Weights of a small GPT-style language model, trained from scratch on English Wikipedia: MLP 1024 ReLU, a variant of Adam for these matrices.
MLP neurons of a small language model. Each row is named by its layer, matrix (up: input weights) and neuron, and shows model dimensions 144-239. Each number is 500 + 50 x the weight over its row's rms, rounded and kept within 0 to 999. Numbers have three digits each.
After each neuron's rows, "fires on" lists the tokens most often at its 100 highest values on Wikipedia text that the model never trained on; "fires in" lists the words (lower case) most often at its 100 highest values on Wikipedia text that the model never trained on.

L8.up216:432433537505460562538422509422469482470514570476561470505523463552470401438429474485487443563533566475515514449463511504507438562498460711453497444489516421436519445503506537444580404501578548393518597569610467549508518452477530474459411492501381501561547466597560523460481518472565512468
fires on: "ly", "oin", "ex", "ur"
fires in: "july", "joined", "mexico", "joining", "mexican"

L11.up533:541544553534540482508467467446458564539503443440487511533491575511469389554405535603465490515419533521477416503538600556409504543480550515531541472446442465393479521557449463464546460448573548508417528472459451548604489486410594427392439580563555505476535550497497475483519555470488462525
fires on: "r", "os", "ent", "old", "end", "V"
fires in: "those", "through", "tv", "century", "hold", "top"

L8.up1012:501483482610511503442574469479488432487421526505536493433420517582517464432425440467531516467589595417460563472516523484527491579580474618494504471539541454459500546410472521519482447451563475440636499519495480517548557480446536503480519489445418464488427542485569453503574532503569618450
fires on: "re", "pr", "ss", "em"
fires in: "april", "assembly", "there", "area", "anderson"

L19.up430:603445457498490517499515517528461431498485614528514533497506510557474506495461579557411556549497459472456544477486484458492480541620447479545513469500516558506471479566554469513442502432523556526558526510539479509516556503495558379540440603538481555475628498412423439498648556514565542451
fires on: " on", "n", "20", "ork", " sp"
fires in: "on", "only", "york"

L21.up233:570397491560559456528588510410457426526402447478471479478541465516477429436488544552462560487504438484412455572569598501527409487455515519540523487582540554492503474575588515566545492560529563468566482509561479475557480450424588477500474474531429495470509556531555498489498426486522483460
fires on: " is", " was", "an", " are", "t", " were"
fires in: "is", "was", "are", "can", "species"

L11.up220:579479536525551522549416559407550504453472573473450507509536573505489408544580507524560481481496561529497387500559587541423585489506592427447516500468521483514527442432578448551492466473589472446504452505471523525520560455439523539513514509506451410467544528515631399544453529479600523458
fires on: "if", "m", "e", "en"
fires in: "life", "them", "wife", "he", "henry"

L8.up912:497509545513476593485381594490451465452596490441480463455477467562511460435404523486452484491490559514576528490601543536499480560508405568521473425455451473512468576456520512517518527498583476431518494606483500461509486491466549450582551505491535454547511465549543523508419456488526471500
fires on: "ly", "ost", "oin", "ore", "ood"
fires in: "july", "joined", "lost", "korea", "boston"

L19.up945:468472479478486557444477487548546543367509485501441496478475555468559423403474455504522545518505449500509488475555613524499514573539509572426519538529576571460492478530498477533490438431518503510540543581551559451500541483472535547479549456512448523423459509458428462531487499424534502457
fires on: " are", " is", " m", "an", "es", " g"
fires in: "are", "is", "can", "may", "have"

L18.up187:449438475532542555462493411527509536444501500495423497579532555519559485465517529469564472471589543424421449504571520487514402408569492575474478530466480533468515454456481584504596483526530561553469490541473552499451551480494595462544488488519543380481445552461514473419511500434539549428
fires on: " of", "il", " to", " e"
fires in: "of", "to", "each", "devils"

L19.up670:606524441468546476624566543473458542527572451519555561583451590494567473488517484475588527496605400404455495456565433501522443493524568518501519497540500579448666438505621482500461452424461484502456444549524430562508548448422537584550463447601468524525464536435496414455444452501482480508
fires on: " in", " of", " for", " on", " l", "ar"
fires in: "in", "of", "for", "on", "like"

L21.up896:575423538511506463602504425533439446448539443496439494513496597497509479433568487534502415490444475448431483571538491509458489472537526530439537381509467575459587477604506470455523424418453475498517478537597621532587517454426566552453455500530505540436433506463529378553501516450546475431
fires on: " has", " have", " had", " with", " are", "an"
fires in: "has", "have", "had", "are", "with", "can"

L12.up468:438452480411511486548542524473385415443413498483496559503511478508524496482478529509519516487522586428581538411487541494542505550559484592380483518532516461454596432521473634503584552477527540456605519525557420486477466503510518514472497429581451522468590469477566543527570562418548519505
fires on: "ap", "own", "ri", "un", "av", "ew"
fires in: "known", "japan", "married", "japanese", "municipal"

L18.up722:495496449517461510544514505482442585553590357473570568511516527563578476478545477543534534489565526497441495539496489504483510466490480497502513494549487538386450448524545455519432427357488475491476430614488426518553520560467556414518463611421463496510508523428530456515418494575478491491
fires on: "h", "00", "0", " a", "ish"
fires in: "000", "gotha", "a", "english", "500"

L21.up86:535447543610528521540505439519444432514513476440571442442533630516480470428511565432544525486588380388471555419532527550414541544487538538504530444491501563533533465451539525443541533520526437489467591437547508525547492467453494481459452457566410497503501514470503441573476568420514552460
fires on: " in", "in", " In"
fires in: "in", "since", "insurance"

L21.up850:445497496501498454461502502512465479520451500521536464574517438576558540544534520464561522506511435537554563434514553466490479399567482475507429545613497458559425437503512454572466527394560492586564535497509492479538492555551590489509459586594439537461520485454506453423445522535551476486
fires on: " the", " s", " n", "'s"
fires in: "the", "s", "south"

L8.up810:581492494549446548560399507461510440587512505430366540535476497474587499557480500564527475469449432544485477544614494486530488440544440544609511427484463461521439439439458461585589517578563572451541477485457438510497507488575546416442425512511472487530548444532509474485512504505561422553
fires on: "ent", "are", "ist", "eam", "ig"
fires in: "career", "center", "history", "team", "central", "centre"

L8.up469:444445594593477449499506459550389464556478480495444565551498521534468482526495493467528563595520475474500498554536459496474505494573522537423500463516557481512566447424484504540421459502638443527501491524541537552521572493492595424541463584534469500573531497489447472482496513476494480499
fires on: " the", " t", " in"
fires in: "the"

L11.up730:538438521606526486498533615415466511519441384486519490487501476556468545412588565394495491484488406425441568533541467541475429480496448536455486569412484470528488433503528433484471434495552419487521504514462525474518489484430544425511446531488498400520530425515547425512528523459566491437
fires on: "ore", "e", "on", "pl", " off", "ly"
fires in: "before", "upon", "upload", "won", "features", "featured"

L15.up149:507540447532597536485515543439482578447441485482540429596436430574521381512444615569501545515454525475567461440472519528562464596572518480540493454505474484539479474507547481492515467498523497458545594504462508539444512484535528488443469494492533427517484491473471462498528613503462602494
fires on: "d", "g", "le", "ne", "ld", "ree"
fires in: "third", "young", "old", "title", "one", "free"

L8.up460:439402483525565546520465531486381455517505520390478558491502545500582525529467456490500437409538515493460471520544457556504433510551489655451457387453492567536526415512524506563532451555587556622603497595511456594476491484544539487527463533579429428584563456454529445437449465444533600400
fires on: "ember", "art", " part"
fires in: "november", "september", "party", "december", "part", "member"

L8.up208:525473542507500415449533521568516480502565460487522496439514414561485416483502477564600431536448433465532512518541457465457526648551478533470489481428551510478520489538507608522582476400562479491623435513530539492457429497491534429514479501517500536497517497453521595546457487471533388483
fires on: " to", " is", " up", " over", "ed"
fires in: "to", "is", "up", "over", "has"

L11.up10:518440498492452531456562604557538421410398495462446555530450562538550500511493413586537576444498511480525529422478578486410551542559522482465506517536549439438423536494487434449580434531561458532537528475505441558531603523480478508484464490637554513474480538473575433466538454417655516559
fires on: "il", "ar", "id", "is", "ard"
fires in: "until", "military", "married", "mid", "heard", "similar"

L8.up691:436490584548581499519432453386474485380488538410573611510459522554524466411506445557459413482471533476454440434525497568482477454465506468519500440535589632501467420566554499523578494428492602578550524508540484502507442489482552496494500447550359510572409599425460493544575463488498509465
fires on: "ord", "ri", "ter", "k"
fires in: "record", "according", "described", "description", "recording", "rock"

L8.up816:501574502504462542499555518490515480574421509543503532482421375535545527564480422464498492428583544508516551542520487514514490551538471532583515510563564561471455622410532514462459440481502471445494524503472453528525515464488585499445542529488441425432502511543503484478532497498544490542
fires on: "1", "ge", " first", "st", "t"
fires in: "1", "age", "first", "average", "against"

L18.up632:444503571496495532498521461532482514439450536489566511502537424518497570564530469439490423439531490500419477488561518489426480533567521497563525476487462564411467494482473382567528407563551475445483529495491596456519562517603486441459485506520513495515590571431550474479529464457487483394
fires on: "ver", " two", "p", "ing", "ree"
fires in: "however", "never", "average", "two", "three"

L18.up814:450460524521598600513477474501465441511531431456435528495526569474491524459417618469491538509485479471513545461583495523491444520540535554431524569502474488531528393496558439505555548552509461567520504594560580466500372429428519533524508543513504556474503387464509528497481509507534443471
fires on: "ov", " l", "ia", "on", "ral"
fires in: "november", "australia", "year", "length", "an"

L8.up662:491594584452505497486464526487471443456400442493485423529460467551446453532463560521515482502514479441392552514473547514509486581467581464464502502522515497502542517552499517502531512464554380422509507500542343474498597478524541462475506548482456463498586543552522546477626479515605532513
fires on: "he", "on", "ect", "all", "it", "n"
fires in: "she", "son", "section", "small"

L8.up185:471471579517479547467465509533442511470508454492462503491522468502560450481572446502530481449472437421559465532520489504480502489532576495466492352504431544435476460517644485575514509608501458552484466539478492524504494473530508453480484465516450519530447541454499570508496402499591518510
fires on: "ver", "ed", "ce", "ate"
fires in: "several", "never", "received", "late", "led", "ever"

L18.up348:554553474447536470424575577484467481430547397473537505459433526550542534439409458475507460499456399473523538572585515539467503472507456475478510503484498563461477470510516450485503559464435477519515512457448533431519479552496565440503483431471518469445605502546511548458554587528537557602
fires on: "ot", "iel", "ip", "n", "an"
fires in: "gotha", "bakersfield", "got", "damallsvenskan", "unknown", "hotel"

L11.up207:500574454573548531492579577555494589470525389510446484416397490471571509513493552419487526496411473439490510465559490505544509564504490721496501412555553591425572507538527513463607404556468508468550458576513505490479518494498556524464491526485466474463466430521513464480473482483494468502
fires on: "ame", "ound", " It", "id", " of", "c"
fires in: "became", "it", "of", "round", "by"

L8.up35:539408513438554475398448515489510435583485447457479505454460553579522638484469632469403413520537474439391497446478444503402431555580528544508497495478448470505527542510474432519566507477520543491528530522529442544495410492502542485458495470539398523499576496448474515403521494488638505515
fires on: "ation", "ition", "ers", "on", "ents"
fires in: "station", "population", "position", "personal"

L8.up922:473517543514521533406510491549530482482391417449484507413491559492499478469451428396481492468553501509497499409462570579492487547495521483452507509546567521403414559531541493496607475501515481463529520573575548460502479486534539472493524555538494498541549492420553528434555530491636535467
fires on: "own", "ound", "chool"
fires in: "school", "around", "down", "town", "sounds", "sound"

L8.up852:429514485479463549517568486527519494493510467478441441456469550537544424468386546447455476439479493525624421551594603503503569583491613525531508500557542495424569417522580563463511584358528485465495538489369391519457453497497515503543538538543513435389442465489576450509569585518496517424
fires on: "ers", "re", "en", "er", "ons", "ft"
fires in: "where", "between", "members", "footballer", "leaders", "lbft"

L12.up811:411491576457592414530621573547357476521411488445531530500490492476498434423505559487491561322535434460487518528430541518453515532481552465452524498555475559534479597455604479482494420478502500491503510540476454492550585506603474440518388470528508489523493430511482457598486453480585493463
fires on: "ide", "il", "id", "ult", "ree"
fires in: "side", "until", "said", "three"

L19.up381:557555453477467478425534474578456482512472449508581406534443479502453397452471463404470525490438438457485447486514432583403472490456568454472579538482520525424499485550468565456622548421499500496555438548573567480510510511428584504407448533503533510546475474521484553448400554478483484462
fires on: " to", "ake", "ad", "ed"
fires in: "to", "take", "gave", "into"